config.yaml
n_layer: 11
d_model: 768
n_head: 6
n_kv_head: 6
head_dim: 64
d_mlp: 3072
vocab_size: 8478
activation: "relu"
norm: "layernorm"
norm_place: "pre"
norm_eps: 1e-06
positions: "learned"
qk_norm: false
attn_scale: 0.125
bias: "all"
tie_embeddings: true
parallel_block: false
init: "normal"
init_std_qkv: 0.0207
init_std_o: 0.00623
init_std_up: 0.0207
init_std_down: 0.0022
optimizer: "adamw"
lr: 0.000391
beta1: 0.9
beta2: 0.98
weight_decay: 0.4
lr_head: 0.00432
grad_clip: 0.5
warmup_steps: 338
schedule: "wsd"
decay_fraction: 0.675
decay_shape: "sqrt"
final_lr_fraction: 0.05
batch_tokens: 131072
seq_len: 512
doc_mask: true
train_tokens: 1315000000
steps: 10033
dataset: "wikipedia_en"
MLP neurons of a small language model. Each row is named by its layer, matrix (up: input weights) and neuron, and shows model dimensions 544-607. Each number is 128 + 32 x the weight over its row's rms, rounded and kept within 0 to 255.
A block is one neuron, or neurons of one layer that tend to fire together. After each block is what it responds to, as a language model described it from the Wikipedia text at the highest values.

L2.up276 [182  70 147 125 133 112 155  68 115 139 139  84  92 126  77 155 143 119 162 143 102 153 160 135 153 122 161 107 139 164 196 120  90 145 144 167  67 146  54 166 148 156 187 113 160 143 141 139 143 134 125  89 161 185 125 107 122 140 100 188 102 119 132 184]
L2.up1172 [120 115 173 104 160 125 150 122 130 120 130 160  66 125 116 148 161 147 183 111 114 118 118 142 153 175 167  91 160 117 156 107 162 133 147  92  81 130 143 110  83 144  98 114 124 155  58 138 157 124 172  91  97 139 129 164 139  82 116 112  61 133 135 174]
L2.up1384 [190  73 175  85 139 102 162 112 120 115 135 122 148 158  92 117 114 128 121 103 106 165 111 139 152 159 161  90 131 171 185 117 120 131 157 144 149 136 132 175 106  98  90 110 189 175 127 109 129 122 106  97 138 121 134 110 115 142  89 104 121  94 141 140]
L2.up1447 [121 142 102 117 139 148 145 151  91 128 165 230 146 147 101 105 106 108 128 174 132 101 150  84 114 172 112 129 145 107 193 194 140 126 140 117 129 139  55 148  98 118  81 122 104 186 165 149 190 171 140  70  83 148 149 125 137 183 128 115 194 183 134  85]
L2.up2207 [173 108 140 140 105 163  83 160  99 137 180 138 104 107 166 114  90 192 152  89 132 160 149 186 140 137 136 120 108  91 147  98 181 124  85 144  45 136  98 137 113 163 219 145 144 111 165  98 151 140 152 141 104 154 107 114 135 187 120 161 108 148 139 170]
L2.up2250 [108 103  76 111 125 113  95 119 126 124 168 111 144 141 107 171 133  69 146 130 117  54 164 123 111 174 175 158 117 155 195 155 179 170 132 194 172 178  86 103 127 116 106 191  90 150  94  93 151 101 160 147 189 127 107 142 119  85 127 138 166 188 129 116]
L2.up2353 [135 113 101 147 137 125 153 146  25 106 169 102 174 134 135 148 147 159 112  98  98 165 140 129 105 158 101 114 109 123 150 111 148 135 131 165  80 164  82 145  83 124 113 155 117 165 219 150 176 150 117  68 128 119 132 129 118  78 116 164 118 105  96 165]
L2.up2583 [141 120 107 142 135 114 157 143 136 121 130 152 174 104 117 180  69 119 129 165 144  99 148  95 133 113 126 159 164 143 172  93 152 113 166 132 151 137  68 161 118 147 161 139  68 128 115 132 132 109 131 118 112 178 144 147 109  78 138  88 154 133  82 146]
Description: Month names in dates

L7.up329 [175 126 107  96 108 126 120 128 154 140  91 138 136 160 176 152  91 150 119 114  92 185 116 125 152 145 100 129 154  71 170  99 140  79 175 101  80 137 151  91 142 176  84 128 141 114 137 146 123 119 158 159 117  73 130  91 154 126  68 160 114  71 150 126]
L7.up482 [101 122 120 157 115 147 117  86 127 170 121 198 109 137 170 105 172 111 130  91 182  85 150 102 116 123  80 144 112  71 176 116 117  98  75 136  80 105  94 154 126 121 109 141 152 114 117 143 117 187 114 143 102 100 124 102 190 111 151 177 106 116 175  89]
L7.up1443 [100 109 115 141 150 116  68 130 145 131 138 166 120 121  92  76  92  98 125 119 117 111 108 105  90 115 115 184 131 119 108 149 130 150 123 100 133 175  84 122 161 101 110 157 102 140 135 138 107 128 145 105 116  80  87 127  82 106 137 163  92 120 140 127]
L7.up1546 [129  72 150 158 149   0 161 136 121 177 142 168 130 170  93 114 146 184  60 108 157  75 104 122 130 120 180 141 165 106 158  94 107 143  98 146 158  82 114 160 154 176 100 127  90  90 139  79 129  93 153  93  57  76 120  53 103 125 148 164  92 156 138 166]
L7.up1813 [120 122 168 143 151  86 107 109 157 144 111 135 142 129 128 137 177 139 151 152 124  98 155 151  92 146 116  78 125 114 104 102  91 109 110 138  89 135  91 116 183  98 194 147 110 127 155 137  61 122 105 129  82 129 119 116 122 133 185 153 116 207 114 165]
L7.up2186 [212 157 101 101 149  51 111 158 142 190 167 113 163 119 197 161  82 147  93 122 144 108 141 120 146 153 157 130  44  73 150 111  90 145  93 177  75 111  44 148 108 193 184 146 169 116 187 166 108 110 128 154 135  98 146 107  95 157 125  98  93 134 160 153]
L7.up2426 [160  85 128 113 156 176 149 120 141 173 172 188 148 187 115 116 137 145 132  85  70 115  98 163 119 102 171 101 145  98 137 100 138 139  77 161 140 151 111 135  92 134 177 171 128 172 130 140  53 131  69  93 136 113 116  62  96 140 126 119 132  75 121 159]
L7.up2876 [145 134 180 119  66 182 140 148 120 110 164 142  90 140 144 106 130 133 115 122 122 165 170 211 141 121 134 160 177 156 175 105 115  95  97 109 162 111  87 118 125  88 123 136 100 134 136 131  84 149 141 133  81  93 124 100 144  53 155 150 128 172 102 197]
Description: Split-off initial F

L4.up1391 [115  80 166  93 119  77  88 120 144 158 107 146 127 159 132 126 176 146 139 199  81 176 164  83 127 105 143 131 188 126 126 132 119 140 122 141 121 107 160 169  97 153  90 165 110 159  88 161 166  90 177  58 135 103 163 157  92  69 107  93  99 108 124 132]
Description: Word-initial fragments, often F

L7.up460 [121  94 158  99  90 122 106 128 131 160 140 188 104 147 220  86 135  54 143  61 120  92 135 160 114 103 143  80 119 139 150 129  84 144 114 149 147  78 112 119 111 152 102  88 144 149 164 117  90  88 116 179 121 114  41 116 119 155 153 155 139 101  87 143]
L7.up677 [175 165 101  84 169 102 155 167 115 108 116 133 143  95  93 136 160 120 112 141 101  79 123 112 156 128 115 118 165 173 209 153 111 199 107 133 115 185  75 172 154 121 118 150 140 158 164  76 144 143 134 148  63 135 137 162 150 124 119 168 158 114 165 142]
L7.up839 [142 101 157 122 136 159 126 119 112 200 115 152 119 123 105 171 109 108 132  76 148 101 137 128 153 148 115 113 130 111 144  51 126 117  88 165  59 148 157 153 121 159 121 110  90 193 139 145 125 125 101 129  93 121 148 167 122 204  69 142 117 131 136 140]
L7.up1124 [123 156 166 109 106 180  62  82 154 149 139 136  79 152 123 144 120  68  77 120 174 129 156  95  86 208 137 117  97 156 133 158 149 167  95 117 149 116  83 166 149 128 122 141 125 152 159 127  94  88 155  79  92 139  78 111  78 159 158  90 137 183 123 133]
L7.up1309 [140 106 147 126 186 146 151 125  90 160 167 137 135 105 102 145 175 193 155 125 124 101 122 101 104 133 148 113 143 168 111 117 153 166 158 159 141 123  72 151  93 141 105 214 119 132 142  86 134 132 171 125 116  54 111  87 106  86 150 122 177 177 202 114]
L7.up1600 [140 125 105 128  91 100 118  65 152 114 140 134 141  77 132 112 190 130 116 137  65 168 159 152 136 156 174  90 122 165 135 101 166 159  88  98  94 141 122 128 124 145 120 175 156 130 165 131 184  50 134 102 134 156 131  77 136 102  94 144  73 111 116 152]
L7.up1721 [110  54 105 120 133 112 123 119 130 134 147 160 124 137 122 189 225  94 115 109 135 148 101 167 122  86 123 122 151  90 172 153 101 153 130 155 162 171  94 155 136 135 188 125  71 154 129 180 140  96 150 143  78  97 104 118 117 109 108 121 123 102 132 159]
L7.up2448 [140  77 137 104 143 154 105  96 170 170 157 178 158 146 118  82 144 134  89 151 117 117 122  87 129 152 121 105 120 118 166 150  78 160 126 135 113 135  95 136 117 133  72 138 136 208 128 137 172 119 153  72  84 131 140 137 127 128 165 116 140 128 150 103]
Description: Month names in dates

L4.up117 [153 105 118 128 116 142 158 151 125 163 168 114 126 117 166 101 161  87 124 192 123 190  93 139  96 140 211 117 109 111  98  91 105 139 133 145 126 138 103 121 149 164 180 187 122 101 108 137 169 149 164 115 146 148  86 152 128 132 127 114  62 125 154 137]
Description: Titles' articles and -ic suffixes

L2.up543 [123  57 166 110 144 135 194 104  61 171 152 131  89  73 175 130 142 113 149 100 111 154 139 132 165 124 130 129 109 145 114 126 106 142 108 168 171 124  68 198 176 154 111 198 193  88 124 151 146  80  61  70 188  99 154 146 114 137 133 203 131 115 172 152]
L2.up930 [127  94 168 187 157  36  68 115 105 142 193 103  95 108 182 130  68  62 156  86  94 186 186 160  91 146 114 141 138 101 148 138 116 116  75 101 131  87 130 105 165 138 153 196 101 147  99 113  97 144 108  84 106 120 107 108 134 113 203 126 103 116 121 118]
L2.up1015 [ 92 109  95 142 186  41 136 152 108  91 182 116 102 172  93 116  97 135  90  82 173 142 145 151 155 120 107  93 111 142 124 122 109 124  81 175 149 117 162 126 137 184 131 148 151 164 164 131 151 129  97 106 124 110 143  86 121 106 161 110 186 160 125 157]
L2.up1340 [ 84 101 127 207 162 120 156  85 114 108 187 148 121 126 146 119  94 124 149 128 153 155 164 110 162 115 127  60 149  97 101 181 134 127  69 130 156 153 142 114 172 172 133 238 115 161 106 104 121  90 118 163  81 142 117 171 115 126 138 132 175 114 134 165]
L2.up1415 [103  77 136 109 118 146 100 133  62 145 169 123 162 125 151 115  85 133 123 126 181 133 148  84 141 129 168  99 165  88 116 101 132 140  87 150 134  90  75 119 178 190  65 156 120 153 165 127  78 154 130 194 122 112  90  87 153  95 154 131 158 129 151 108]
L2.up2338 [ 84  69 130  89 137 103  96 112 135 123 143 124 115  99 142 101  58 112 188 101 107 108 167 186 175 142 127  45 188 124 125 138 141  92 113 107  76 127 154 101 119 101 104 147 116 136 115 113 165 186 127  59 115 117  96 127 154 117 116 168  78 156 134 107]
L2.up2474 [200  90  86 147 129  71 123 175 177 161 190  91 169 134 110 140 146 111  95 105 156  62 130 139  83 148 169  77 146 137  79 106 124  87 133 162 123  89 167 138 146 119 134 211  63  69 133 146  94 143 160 136 158 106 149 219 128 165 166 110 141 149 111 168]
L2.up2549 [168 107  95 124 109  78 179 111 206 105 164 118 129 182 136 136 146 133 123  77 114 118 122 156 203 123 160 121  85  56  95 155 108 105  89 155 123  71 140  95 139 105 139 189 139 124 119 117 152 145 154 127 144 161 109  91  92 120 178 116 138 119 189 157]
Description: Predicate after "be" verbs

L7.up816 [ 77  43 100  86 124 146 112 114 156  94 157 144 138 139 115  98 183 168 101 164  89 189 159 128 133 149 144  94 172 123 116 101 130 172 128 104 134  96 130 135 157 140  59 137 112 131 158 171 163  56 138 108 166  69  50 134 127 123 130 101  97  78 116  91]
L7.up1288 [120  94 176 135 156 132  63 151 133 155 137 217 118 135 137 177 186 142 102 115  98 149  60 126  53 116 144 100 132 134 116  57 110 123  85  65 123 124 109 108 118 160 127 145  66 164 157 178 107 145  81  90 104 118 103 142  89 131 117 118  67 176 125  85]
L7.up1485 [ 86 109 199 156 157 155 104 154 119 113  85 161 125 111 164 154 156 157 170 173 171 118  83 105  92 131 128 141 145 145 104 124 108 175 130 177 184 115 122  75 163 135 108 157  71 120 162 149 163  63 180  96 122 162 109  70 107 178 194 169  72 161 118 106]
L7.up1578 [177 118 127 155  95  38  74  67 101 137 105 111 132 150 150 113 126 138 120  99 120 152 136 157  67  80 118 152 163 123 142  93 108 116  91  56 173 130  83 117 134 112 145 135 130 108 166 165 137  89 114 105 171 140 145 163 116 128 172 107 144 160 188 124]
L7.up1638 [144 136 107 176  99 143 159  67 102 132 142 107 103 140 129 121 168 125  96  91 113  94  72 159  93 160 124 119 120 117 105 136 143 107 106 172 134 117 109 115  94  81 114 160  52 127 153 156 129 111 217 112  92 169 137 124 167  92 136 151 133 145 146  76]
L7.up1662 [ 84  87 120 102 100 102 141 197 105 132 121 214 131  87 168 105 152 114  98 143 118 105 151 123 143 198 205 119 125 130 129 145 116 139 160 122 153 148 126 109 145 140 152  97  86 107 126 125 163 102 148 158 107  90  86 144  87 204 113 184  98 168  99  78]
L7.up2007 [123  91 178 110 124 130 124  95 119 114 151 133 176 168 174 161 116 139 130 111  65  90  59 178 100 162 101  62 114 122 147 137 150 158 136 155 104 151  62 106 164 162 100 121 113 168  78 134 123 140 182 119 174  74 108 150  42 166 123 107 127 154 106 157]
L7.up2402 [119 102 148 123  81 108 160 187 141 133 127 161 177  63 190 125 124 167  60 150 136  83 118  98  90 153 152  77 165  80 173 126 122 132 132 131 132 159  69 142 113 104 139 118 111 136 133 144 136 112 159 112 111  73  74 114 128 122 143 132 120 155 116 138]
Description: Starts of Hispanic names

L7.up610 [119 114 183 173 110 128 128  95 123 118 168 211 145 131 118 125 109 152 135 144 168 127  83 102 117 142 112 141 114 154  73 111 150 136  94 147 142 163  77 132 154 118  87 134 144 158 102 120 144 120 195 154 121  99 126  37 109 159 127 145 161 119 116 126]
L7.up871 [134  94 136 179 102 168 140 121 129 155 121 141 151 116 183 132 128 128 120 134 123 155 160 153 155  84 140 112 134 140  87 136 100 113 120 191 144 139 146 107 170 108 140 155  95 142 144  62 123 134 129 113 178 146 118 113 165 142 137 134  92 196 136  81]
L7.up1420 [138 137 154 143 100 135 120 101 115 124 130 101  93 163 116  75 141 154  94  80 131 166  24 106 143 104  41  73 102 155 132 123 148 165 149 134 133 124 151 106 153 118  81 110 151 161 164 146 143  86 188 112 124 181  61 136 138 120 141 127  94 104 134 176]
L7.up1516 [173 151 106 101 187 124 151 118 101 142  81 148 100 140 109 155 162 123 162 120 175 157 161 138 168 137 101  45 144 133 127 101 105 130 164 212 107 150 153 136 137 172 104 119 115 153 104 152 140  90 140  92  56 134 119 161 115 171 144  91 177 153 189 110]
L7.up2188 [153 175 174 180 117 133 147  96 164 125 132 137 159  86 166 131 123 110 145 135 157 204 108 112  82 193 118  41 164  94  97 144 120 141 116 171 121  62 133 116 156 156 170 169 109 121 178 171 133 104 155 144 127 152 119 112 107 168 147 116 139 166 146 191]
L7.up2611 [103 116 147 184 127 103  96 118 175  64 141 107 166 116 128 104 193 148  64 104 144 123 141  92 112 177  61 127 152 137 171 103 121 158 139  93 134 133 123 105 116 179 113 148 120 128 184 204 107 202 161 139 190 199 122 119 166 112 107 157 110 121 151 161]
L7.up2914 [154  85 140 109 148 138 148 148 114 173 164 142 117 172 142 144 103 152 171 132 130 190 122 112 103  90 173  44 126  76 107 103 124 170 127 132 101 140 107 187 144 188 113 122 127 119 140 109 106 112 167 136  80 199 101 124 109 131  95 117 124 121 155 136]
L7.up2936 [157 123 147 119 139 166 157 144 139 139 160 139 139  97 104 120 199 125  98 144 107  55  70  89 126 156 120  86 125 206 164 130 111 195 152 140 159 137 102 185 140 118 126 140 166 145 150  95 150  94 141 106 153  72  65 161 124 131 155 117 220 149 135 164]
Description: Articles inside titles

L4.up2845 [154 141 175 113 122  99 175 120 141 216 109 147 130 129 101 113 115 107 108  95 175 127 160 123 125 154  90 111 157 149 136 131 180 109 132 128 129 173  57 146  86 157 141 110 144 137  98 120 135 135 167 111 103 110  84 101 110 118 106  88  99 154 107 104]
Description: Month names in dates

L4.up1674 [ 98 146 138 102 191 149 128 105 128 111  94 212 173 118 205  62 145 168  76 150 154 164 109 163 107 157 134 127 137 147  82 126 140 123 112 128 101 129  49 171 145 148 174 126 146 127  95  99 158 134  82 119 130 146 137 128  79 206 120 107 130 151 101 151]
Description: Spanish/Romance proper-name pieces

L7.up6 [154  71 127 109 165 143 169 128  79 102 108 123 171  82 122 147 111  85 193 144  73 109 141  89 115 156 124 130 152 179 155 121 116 125 147 109 104  93 174 142 155 126 118  81 122 118 166 118  70 131 183 150 116 123  96  82 145 161 189 137 110 143 116 143]
L7.up376 [152 123 117  72 212 147 119 113  91 128 124 162 156  62  79 156  94 126 161 114 160 123  99 139 135 108 155 122 118 125  94 100 130 140 154 106 198 126 163 173 110 119 115 138 114  91 131 187 111  96 142 103 110 107 134  94  86 210 159 186  94 191 131 139]
L7.up611 [ 36 113 130 140 122 150 101 109 110 143 112 151 154  96  74 119 215 158 136 112 143 113 131  78 185 154 173  87  70 186 131  91 132 146  71 112 135  88 173 191 115 150 137 180 100 108 152 138 175 136 177 112 100 123  66 168 172 131 129  76 117 139 105 124]
L7.up642 [175 105 153 144 112 165 118 109 164 156 178  47 113 122 154 131 134 137 124 124 124 204 142 147 115 148  74 111 110 116 149 135 177 103 150 152  17 126 120 109 140 124  88  48 139 114  97 139 193 125 206  86 118 108 140 142 168 111 171 165 135  99 115 117]
L7.up746 [163 135 153 125 141 180  72 162 108 101 145 125 150  83 146 197 121  70 130 115  90  94  75 105 117  78 148  63 109 210 131  71 133 142 105  94 182 128 129 196  64 214 102 153 150 166  77 167 122 181 152  99 118 115 117 114  88 150 150 146 128 104 145 114]
L7.up2100 [100 153 126  96 142 144 139 156 147 167 136 119 143 112 158 184  97  95 152 163 134 138 178  67  95 135 143  79 147 122 134 123 133 115 112 106 126 164  59 102 160 168 182 136  95 154 143  95 134 174 144 177 101 109 129 133 122 123 141  97  75 148 148 100]
L7.up2857 [144  84 160  73 109 129 161 161 167 123 157  92 132 139 131  79 100 137 131 113  92  84   4 102  80  80 210 167 127  59 206 117 141 106  98 111  95 101 115 178 114 111 120 114 121 163 142 104  59 183 171  95 113 142 105 117 146 166 145 181 124 170 117  86]
L7.up3064 [160  19 109  79 175 107 111 140 161 112 112 114 189  78 119 127 141  72 136 132 132 128 189 139 109 157  95 117 151 130 129 139 150 109  97 153  91 118 106 152 162 160 121 123 112 108 116 150  51 147 164 102  92  78 113 133  85 139 100 139  80 112 109  76]
Description: Causee of a consequence

L4.up1549 [144 125 213 116 146  99 170 136 101 155 186  99 136  37 140 170 133 124 104 107 105 110 106  78 156  81 165  61 145  96 103  94 101 141 129 125 127  67 106 183 112 181 118 125  85 112 131 115 131 186 139 127 102 155 161  63 116 149 148 128 101  96 120  94]
Description: Boundary after completed phrase

L2.up192 [123 123 121 145 195 105  99 194 100  90 201  73 165 163 146  89 167  52 118 114 109 160 164 149 116 138  90 142 130 137 151 166 110 102  95 140  95 148  73 163  96 111  91 177 110 175 231  88 152 147 105 156 124 128 115  75 154 129 174 120 134 136  83 106]
L2.up203 [150  99 163  85 181  86 144 102 177  88 103 110 138 162 146  90 115 115  79 124 115 142 156 119 120 125 109 135 127  76 126 105  82 134 138 160 136 155 125 186 175 116 170 124  92  83 138 105 133  84 137 164 141 128 174 115 110 160 115 113 137 113 176 161]
L2.up423 [108 157 164 120 174  77 145 160 155 106 182 148 161 127 106  76 152 158 119 139 184 109 128 179  96 108 129 101 150 110 109 109  86 156  66 116 154 124  39 147 165 132 196 149  62 122  96  68 118 114  92 138 123 141 132 118 107  94  82  52 156 123  97  90]
L2.up910 [121  90  95  58 151 142 153 123  90 151 158 163 121  74 143  84 132  84 145 131  66 149 111  91 149 139  95  74 155 192 134  86 124  75  88 136 111 111 166 122 132 109  48 168 144 148 153 104 131 118  97 139 107 168  96 114 122 177 208 179  88 115 141 184]
L2.up1150 [ 88  72  94 116 189  59 137 153 127 126  99  89 187 121 104 189 162  82 136 190 125 142 172 152 165 150 108 109 130 107  56  89 132 178 103 146 151  58 133 131 147 147 104 162 117  69 128 112 143  84 136 130 126  73 179 121 160  97 133 100 114 140 145 150]
L2.up2230 [ 63 112 121  65 170  60 123 131  76 108 124 106 187 165 197 104 144 104 135 119 144 114 177 154 176 140 145  59 147 140 117 134 109  96 152 149 100  88 148 117 109 105 147 175 101 106 119  73 148 119 120 120 113  82 135  97 113 104 126 124 160 137  89 137]
L2.up2618 [ 64 118 126 147 120  82 151 163  88 146 150 136 115 119 180 181 163 123 139  83 124 106 137 127 135 151 109 114 120 164 124 126 123 171 113 144 120 100  87 148 172 190  99 110  99 141 112 114 162 128  99  30  93 124 107  40 158 138 187 113 136 103 122 200]
L2.up3038 [ 79  99 162 143 146 130 116 102  70 106 162 144 127  71 131 104  94 115 128  59 108  97 144 160 129 175 149  77 110 192  85 125 123  78  66 128 104  98 102 149 135  84 130 147 125 140 147 154 109 115 144  86  94 168 117 108 144 131 130 172 149 122 104 143]
Description: Numbers in scores and stats

L2.up1232 [163  20 123 103 140  73 158 210 177 114  87 197 128  89 106 151 149 144  91 137 152 153 106 115  79 148 182 124 195 118 118  80 109 145 115 127 114 124  86 122 164 134 113 124  94 181 156 119 122 148 172 165 151 134 121 144 115 194 108 148 138 179  95 140]
L2.up1551 [131 149 110  79 170 119 148 151  85 143 190 124 138 105 149 169 100 104  79 151  70 171 146 137 122 156 101 158 115 140 131 141 140 132 137 169 180 129  69  57 121 103 120 164  83 166 111 179  68 152 154 151 125 105 112  93  88 156  57 161 118  86 127  95]
L2.up1849 [101 105  94 111  84  98 153  87 104 120 118 162 156 146 131 182 145 178 154  94  97 127  94 125 102 172 214 107 149 146 107 148 138 131 154 138  65 205 119  73 141 133 118 152 152 131 129 177 157 127  84 140 154 173 102 102  77 160  92 183  77 121 124 151]
L2.up2273 [ 87 129 105 105 127 130 123 127 119  97 122 128 131 155 132 118 131 166 101 152  99 105 154  97  87 143 129 110 161 141  95 125  98  91 145 113  90 129 150  78 117 143 117 120 120 154 217 118  87 142 162 162 116  95  89 146 148 128  98 162 168 101 160 133]
L2.up2377 [128 102 163 106 174 127 188 125  97  59 171 123 130  91 130  77 145 117 116 108 103 109 102 114  89 158 160 118 147 145 193 150 158 111 142 177 164 202 117 196 147  77  87 133 110 157 116 153 137 142  59 103 155  79 135  95  89 104 173 200 136 112 145 117]
L2.up2568 [157  90 126 104 105 132 114 171 107  74 141 153 119 138 153 119 130 141 114 135  78 134 113 130  83 167 126 101 138 135 168 159 133 103 160 148  94 136  67  96 161 117 103 141 130 130 120 121 161 134 159 177 128 121 120 118 103 162 143 138 146 127 121 159]
L2.up2659 [128 162  82  92 124 155 162 126  67 107 116 176 119 137 137 127  89 106 177 156 100 121 130 138  87 145  91 109 226 140 179 123 124  96 184 133 148 130 127 157  89 113 117 111 177 161 102 154 106 131 138  76 125 105 117  96 100 121 143 182  90 106 162 104]
L2.up2661 [155 116 163 128 107  93 162 203  94  88 110 146 110 142 142 176  92 134 168  87 117  90 101 186 141 185 125 113 156  99 131 113  83  96  57 132 115 115  82 132 117 138 103 146 144 132 129 174  98 109 143 125 165 127 148 101 156 153 129 167 176 129 117 166]
Description: Foreign name word-pieces

L2.up238 [120 122 111 143 108 116 165 109 147 142 149 180  70 115 100  94 119 114 110 181  59 159  79  92 136 127 157 138 165 156 103  91  43  87 144 102  86 141  90 117  67  95 104 141 147 156 157 162 120 140 180  97  76 139 117 170 127 112 123 180 141 103 168 106]
L2.up383 [190 166 128 102 120 160 102 156 128 110 160 192 111 182 151  58 152  84  56  85 134 178  50  80 104 124  93 170  78 160 122 108  90 151  98 139 145 126 114 139  97  80 102 103 158 134 147 110 142 165 173 126  96 132  92  95 145 114 129 137 114  88 196 178]
L2.up728 [100 184 127 126 219 133 120 114 115 132 159 140 142  91 128 136 116 116  75 135 157 137  96  97 121 154 120 130  98 100 138 120 116 180  51 141 133  35 137 121 112 119  40 186 115 140  99 112 169  87 118 150  82 100  75 176 138 119 162 108 131 101 140 127]
L2.up1879 [152 198 138  98 121 146 103 130 104  88 174 154  85  81  95  70 129 153 116 123 114 121 139  83 103 139 161 143 114 141 190 115  89 127 136 163  50 126 125  95 131  97 164 147 148 102 165 124 180  89 157 112 122 203 118 185 141 122 122 142 142 106 200 131]
L2.up2078 [141 130  94 144 120 141 154 167 127 147 126 136 144 116 127 156  96 139 152 109  74 146  87 172 166  47 124  87 107 103 137 137 117 151 107 105 146 164  75 220 165 113  91 153 151 128 154 135 119 129  97 142  89 158  96 101 185 178 122  68 201  84 135 128]
L2.up2349 [166 177 122  79 175 151 146 152  95 135 147 101 131 131  46  92 132 101 140 168 131 151 125 124 136 153 132 113  74 191 158 149 136 121  74 170  84 171  83 137 101  63 133 183 175 139 133 187 102 151 158 116 132 137 102  99 118  97 156 132 150 102 142 134]
L2.up2405 [ 94 138  92 180 164 153 152 160 126 147 131 116 107 138 134  47 157 125  88 144 111 169  70 137 119 110 156  85 141 162 125 157  73 133 202 149 114  88 166 121 159 136  97 147 112 124 136 128 193 172 122 170  69 170  68 153 127 107 139  52 129 111 158 129]
L2.up2747 [179 131  79  80 126 170 127  90  97  51 141 157  87 149 139 119 113 120  80 159 100 153 102  85  67 129 164 130 112 167 124  77 105 114 166 163  72 131  98  92 127 120 145 203 165 122 166 183 123 128 177 111 102 175 128 132 158  99 158 120 111  98 169 179]
Description: Articles inside proper titles